Weights of a small GPT-style language model, trained from scratch on English Wikipedia: a variant of Adam for these matrices.
MLP neurons of a small language model. Each row is named by its layer, matrix (gate and up: input weights) and neuron, and shows model dimensions 80-207. Each number is 200 + 30 x the weight over its row's rms, rounded and kept within 0 to 999. A neuron's up and down rows have the sign that makes its largest values positive.
Before each neuron's rows, "fires in" lists the words (lower case) most often at its 100 highest values on Wikipedia text that the model never trained on.

fires in: "they", "who", "whose"
L4.gate1008,154,197,183,190,179,229,178,203,182,184,231,261,227,233,178,146,211,259,169,213,227,225,234,217,218,190,192,193,205,207,208,193,221,239,247,199,205,172,198,213,180,133,263,247,220,229,206,222,185,174,166,201,163,212,131,186,190,176,216,229,229,153,198,155,206,228,202,205,170,209,242,141,186,187,202,152,162,193,164,150,238,217,198,184,235,215,152,186,175,218,159,155,218,247,184,224,202,153,185,188,204,163,240,255,230,189,181,209,202,238,207,196,146,222,140,258,204,263,219,218,186,191,202,182,189,239,206,187
L4.up1008,191,173,221,180,254,184,193,183,217,250,163,217,212,213,185,237,212,188,195,266,253,167,182,203,176,160,212,214,236,173,255,180,214,215,198,171,167,170,206,176,153,224,245,180,226,179,170,138,193,194,167,186,216,182,158,190,227,207,182,208,151,211,193,170,220,215,270,199,194,252,115,141,205,214,206,186,163,162,195,232,158,180,228,166,215,229,226,197,198,222,233,207,213,233,213,209,193,214,238,184,197,185,244,208,197,181,226,181,213,204,208,208,234,164,251,199,175,269,166,160,214,242,178,207,208,219,199,256

fires in: "film", "album", "book", "song", "mountain", "name"
L7.gate70,193,213,221,186,217,189,227,200,240,237,179,214,256,252,211,197,163,215,163,174,235,170,172,174,207,246,243,201,220,231,170,168,155,227,191,213,158,138,197,173,180,194,238,207,215,216,170,165,175,200,186,217,175,190,137,194,212,231,211,147,251,228,256,210,174,166,190,173,232,179,186,127,248,150,202,152,243,238,200,189,236,204,197,206,192,217,176,228,217,180,218,197,164,230,165,205,190,208,207,264,190,189,227,188,182,189,208,170,242,155,202,217,162,195,168,239,227,193,205,196,203,195,193,248,202,172,214,174
L7.up70,169,183,222,211,186,184,166,222,207,189,165,194,203,196,192,210,169,256,175,212,173,152,191,240,222,168,211,275,187,170,242,257,137,186,115,207,202,187,191,211,210,186,303,182,144,208,194,216,163,226,212,178,199,205,181,193,223,206,199,177,216,154,144,145,186,240,185,235,170,207,139,139,216,198,165,193,231,230,186,189,215,183,145,180,234,225,215,211,207,170,202,252,194,242,208,150,178,174,201,204,175,191,293,261,227,267,208,209,236,234,240,207,186,211,168,202,160,205,225,287,233,176,187,215,192,225,209,225

fires in: "both", "have", "all", "has", "once", "contact"
L4.gate456,198,235,222,218,204,167,217,181,176,187,171,198,226,218,224,187,214,171,223,199,190,183,239,154,279,190,201,177,224,171,197,227,185,155,243,232,213,157,194,200,199,155,183,153,172,173,224,206,189,200,212,244,225,188,299,186,171,273,178,184,161,227,202,185,240,144,214,153,186,165,249,176,154,183,233,193,223,189,176,271,216,202,202,208,270,174,205,200,195,204,195,145,163,211,149,200,194,215,204,245,175,239,217,219,212,185,240,210,176,152,195,155,185,206,178,199,201,219,167,241,144,203,227,270,235,155,174,251
L4.up456,215,231,198,160,182,198,187,210,278,212,190,170,235,186,203,169,206,220,187,110,183,254,246,181,217,181,224,213,147,185,184,250,183,180,242,241,211,149,213,250,168,189,208,174,220,202,175,210,208,247,202,234,236,244,141,195,172,158,200,183,213,140,174,200,223,177,213,146,215,196,226,206,214,152,223,250,177,259,201,235,243,175,187,186,186,279,173,156,163,223,224,185,169,211,227,184,213,210,187,231,213,249,214,158,249,186,233,226,179,246,189,135,221,186,201,179,269,194,136,243,209,248,190,166,161,220,172,216

fires in: "his", "her", "second", "first"
L7.gate597,196,235,166,164,249,224,241,186,185,179,239,220,216,274,199,199,208,145,233,194,235,208,203,254,216,216,201,184,181,209,180,192,171,236,195,202,160,198,166,157,182,213,164,156,236,220,197,230,181,203,235,166,203,232,195,196,178,228,207,189,180,264,242,230,214,235,211,190,168,220,176,182,254,162,261,240,153,218,172,229,203,139,216,238,228,201,168,158,200,175,208,200,177,216,157,269,218,215,232,222,170,174,199,213,235,227,171,190,208,201,222,190,219,185,226,173,195,238,144,220,185,210,278,115,149,142,209,143
L7.up597,190,219,172,173,198,172,171,211,141,176,187,189,233,224,201,254,211,165,181,244,138,210,164,240,183,201,226,210,199,188,204,220,166,205,174,182,222,200,221,184,186,156,195,219,181,204,205,222,170,198,201,193,173,270,158,164,193,216,184,164,186,203,252,215,228,206,235,248,200,196,177,165,236,155,191,204,208,219,157,168,187,196,181,213,221,234,164,161,171,196,202,179,243,168,190,233,231,177,261,177,155,173,188,213,244,196,221,193,227,233,220,164,209,165,268,222,266,206,201,218,188,195,213,242,176,177,199,168

fires in: "he", "she", "edwards"
L4.gate744,168,185,209,191,231,225,245,199,199,225,170,197,229,213,189,165,234,176,243,178,207,159,206,182,181,210,151,179,200,213,205,171,210,188,153,221,210,225,214,209,155,166,224,201,215,224,235,176,227,224,155,236,157,174,195,192,229,244,242,244,150,175,210,218,249,213,185,222,189,247,197,180,207,148,177,200,251,240,221,163,203,191,171,164,181,184,190,228,164,232,221,216,184,217,158,212,170,188,168,267,167,196,216,221,211,179,240,202,207,225,195,208,180,221,199,205,196,214,222,163,224,232,214,265,150,202,186,217
L4.up744,246,204,199,241,130,238,190,191,232,198,193,240,272,222,206,224,180,206,214,214,177,227,241,132,191,177,206,260,155,151,128,283,192,195,177,254,185,234,217,168,184,186,201,210,232,233,142,179,191,191,228,188,254,191,196,216,171,198,203,267,203,205,220,206,206,245,214,199,175,162,212,174,226,192,165,279,153,208,188,202,183,237,208,209,199,214,222,228,207,170,236,200,177,256,162,226,216,205,245,177,186,178,183,207,188,206,205,191,260,142,140,168,165,224,178,249,233,203,212,218,184,249,187,184,175,178,195,179

fires in: "after", "during", "following", "upon", "despite", "of"
L6.gate118,211,198,177,199,221,187,249,161,239,193,177,262,222,219,228,131,183,197,214,203,150,215,222,198,214,221,191,183,162,215,152,181,157,195,198,175,189,180,213,190,204,224,202,231,153,210,198,229,193,213,174,222,235,164,196,149,219,207,188,157,195,226,214,237,185,237,240,207,154,179,229,182,162,187,206,192,204,200,260,213,189,238,141,182,230,226,108,138,196,124,206,248,187,165,209,281,207,219,191,167,216,196,160,209,204,197,194,202,199,198,220,233,188,271,196,195,197,226,176,231,156,219,159,181,208,173,176,222
L6.up118,198,237,158,146,225,225,142,207,175,175,201,197,195,232,208,222,174,240,228,217,207,243,180,183,164,172,193,149,179,190,226,199,212,197,198,221,179,146,144,201,189,159,212,172,200,202,199,222,235,200,151,177,218,211,230,191,161,163,196,254,182,211,270,208,203,194,159,179,194,214,183,154,226,182,258,213,199,182,270,216,188,190,204,186,187,250,272,284,236,204,244,156,187,236,253,240,217,250,160,203,210,187,244,208,193,243,175,187,176,236,203,156,185,169,138,195,105,215,216,189,227,172,206,182,188,191,140,179

fires in: "they", "you", "services"
L6.gate214,195,201,201,220,238,219,186,171,193,195,201,204,200,205,217,249,231,189,184,156,283,212,209,167,228,181,267,172,202,157,150,173,164,183,165,169,222,202,206,213,177,143,231,150,230,184,182,222,232,230,218,240,257,178,135,221,222,252,190,268,163,208,233,183,205,218,194,163,229,201,236,196,179,207,246,205,162,197,164,196,187,137,197,176,187,210,151,202,234,242,176,201,223,212,195,148,172,223,200,194,254,209,259,200,227,180,201,202,218,167,201,184,176,175,207,206,239,164,167,222,151,227,192,176,199,231,114,219
L6.up214,210,145,236,210,170,190,165,175,206,214,222,157,169,238,221,218,158,178,241,188,239,174,189,158,183,248,226,250,217,110,225,186,183,206,157,146,214,203,179,202,245,231,192,142,187,202,145,149,223,215,150,207,222,226,175,159,206,123,249,206,181,174,158,147,168,203,158,189,200,258,172,152,182,173,185,125,234,231,212,195,146,177,219,231,221,205,214,231,170,208,172,142,211,265,157,187,211,231,228,225,167,203,237,185,185,213,221,189,207,199,228,199,187,222,149,213,211,241,158,191,216,212,193,157,211,214,234,153

fires in: "it", "episode", "italy", "he", "episodes"
L7.gate4,199,188,211,149,251,199,163,225,157,222,232,178,173,212,110,198,180,220,217,205,216,204,231,130,207,239,166,179,212,197,219,200,210,231,184,213,210,209,187,198,126,197,229,254,235,247,200,192,123,204,201,198,244,165,221,166,231,225,153,245,197,203,198,176,208,185,238,181,232,118,227,194,230,191,225,207,229,156,259,169,171,156,198,155,160,217,216,219,193,185,231,191,192,224,207,217,184,182,163,218,191,222,224,230,218,159,206,231,219,162,184,187,229,153,169,170,211,231,228,221,278,196,198,221,224,176,207,219
L7.up4,183,194,200,175,234,237,226,219,190,207,182,197,244,206,197,178,247,214,208,201,234,267,232,216,254,183,186,225,211,219,222,207,199,168,230,199,223,244,200,191,213,183,225,182,199,257,127,168,183,212,195,210,178,191,215,180,229,193,206,153,206,164,138,179,229,184,184,198,160,180,196,154,207,193,225,247,203,186,211,180,192,205,188,203,227,165,190,212,238,179,184,194,192,225,181,214,155,161,203,193,203,156,198,198,188,183,182,192,191,149,182,244,242,193,171,192,153,209,200,207,137,260,154,196,207,211,250,180

fires in: "have", "had", "has", "having"
L8.gate547,154,270,207,254,213,178,155,187,134,196,175,190,188,242,218,216,214,161,158,190,225,167,180,186,157,272,254,160,227,189,183,220,213,221,225,207,189,145,206,206,194,197,157,165,215,214,221,155,157,165,198,231,173,253,244,187,165,234,214,207,160,185,168,231,217,235,232,158,210,197,176,195,225,163,201,203,223,135,166,214,219,200,222,196,171,154,174,219,193,214,211,204,199,220,170,221,203,234,131,214,200,223,242,221,219,240,199,180,171,225,250,154,249,194,262,201,198,225,198,224,204,228,165,232,179,221,156,131
L8.up547,224,212,177,156,232,262,183,163,180,217,130,249,204,171,147,239,150,207,198,174,203,177,195,228,193,206,265,291,241,168,200,168,185,196,250,253,151,169,248,137,251,175,251,174,181,153,222,212,233,202,219,204,202,228,211,191,243,200,162,205,174,213,209,212,158,253,212,225,208,185,236,159,203,185,192,139,164,198,174,166,185,212,151,170,160,205,187,155,180,224,162,257,189,176,209,155,174,223,151,172,194,201,186,211,228,227,260,189,149,201,208,179,204,239,219,164,180,204,204,230,195,235,230,250,196,207,151,172

fires in: "society", "international", "africa", "america", "african", "social"
L4.gate126,193,228,183,154,207,165,205,211,282,222,236,209,192,238,250,202,235,161,245,216,207,240,181,175,214,172,210,152,149,229,194,171,224,228,236,179,197,201,198,227,139,162,165,220,223,228,165,160,245,190,252,187,210,284,216,212,163,151,192,155,203,195,188,179,245,266,180,238,214,175,217,157,230,168,209,190,213,198,217,184,170,169,201,213,241,250,209,248,227,174,217,169,205,205,190,176,245,159,209,210,223,158,185,181,150,171,252,233,211,230,238,268,241,225,207,245,193,172,222,169,150,201,232,225,203,262,217,249
L4.up126,163,196,193,211,225,215,199,230,254,211,173,231,136,231,182,219,196,170,214,229,232,219,154,223,207,186,208,224,247,226,188,162,176,184,179,202,178,169,171,199,248,186,249,161,173,205,218,226,255,190,173,142,205,236,157,196,183,210,196,250,204,259,216,200,197,229,180,204,126,204,174,156,198,175,220,193,196,226,191,137,221,231,231,229,166,270,172,190,159,248,218,168,199,201,207,201,258,161,201,209,213,188,222,191,179,242,238,155,194,175,195,175,214,150,235,155,199,143,206,186,219,146,224,183,209,173,208,168

fires in: "s", "and", "her", "his", "azerbaijani", "azerbaijan"
L9.gate916,209,197,128,238,237,251,161,177,213,195,185,184,228,237,188,217,154,218,161,191,214,261,168,238,179,245,250,236,171,197,205,211,196,167,210,224,176,215,145,143,243,199,191,229,226,171,168,230,158,165,231,224,215,211,152,159,300,214,243,237,244,210,202,183,211,159,209,176,161,188,212,188,241,156,207,226,146,200,194,206,176,170,188,215,210,173,194,174,194,210,209,133,132,218,173,187,219,206,211,218,177,182,192,192,298,232,161,161,153,182,184,159,253,182,186,246,244,251,239,228,176,206,182,209,139,222,186,175
L9.up916,223,173,215,182,188,176,218,137,212,199,185,200,131,236,219,231,198,213,215,163,186,157,212,232,174,207,240,201,204,175,189,240,197,167,254,154,195,193,200,213,137,164,186,223,181,271,194,181,146,158,253,133,173,183,169,193,192,240,162,186,237,187,220,203,223,209,155,165,202,244,180,200,196,185,185,209,199,178,198,162,220,202,156,240,236,187,222,208,191,215,217,200,163,164,205,190,166,248,229,223,203,229,238,245,167,196,159,223,127,198,263,164,227,201,187,267,168,224,186,200,210,150,177,203,184,166,188,208

fires in: "after", "when", "following", "with", "while"
L6.gate366,161,209,203,117,189,203,173,188,231,147,226,224,231,247,228,189,212,229,177,187,194,194,175,219,165,234,226,163,185,208,180,173,159,208,178,250,217,197,183,158,194,209,185,196,203,197,166,207,179,189,143,231,213,224,175,161,162,133,193,236,174,216,249,185,201,169,271,175,150,189,174,206,166,177,279,192,193,204,230,198,147,227,165,180,215,206,166,247,201,211,260,238,185,159,198,233,158,229,138,209,146,198,199,218,226,227,201,219,193,208,218,198,166,174,165,209,206,235,192,239,201,185,168,177,165,152,165,204
L6.up366,189,202,207,219,168,204,178,170,194,154,217,156,197,187,218,156,177,202,184,167,152,152,220,189,164,189,239,206,185,212,205,169,211,193,179,146,175,199,195,191,203,212,203,206,151,256,195,173,178,227,244,221,169,186,217,169,229,215,198,181,217,179,202,225,184,223,164,158,202,232,159,172,173,200,159,187,174,199,221,255,215,200,186,200,154,211,190,237,213,131,211,207,253,175,183,212,192,204,201,217,246,254,238,240,197,192,227,164,210,246,171,186,236,210,204,241,187,188,193,269,160,175,235,213,210,230,174,247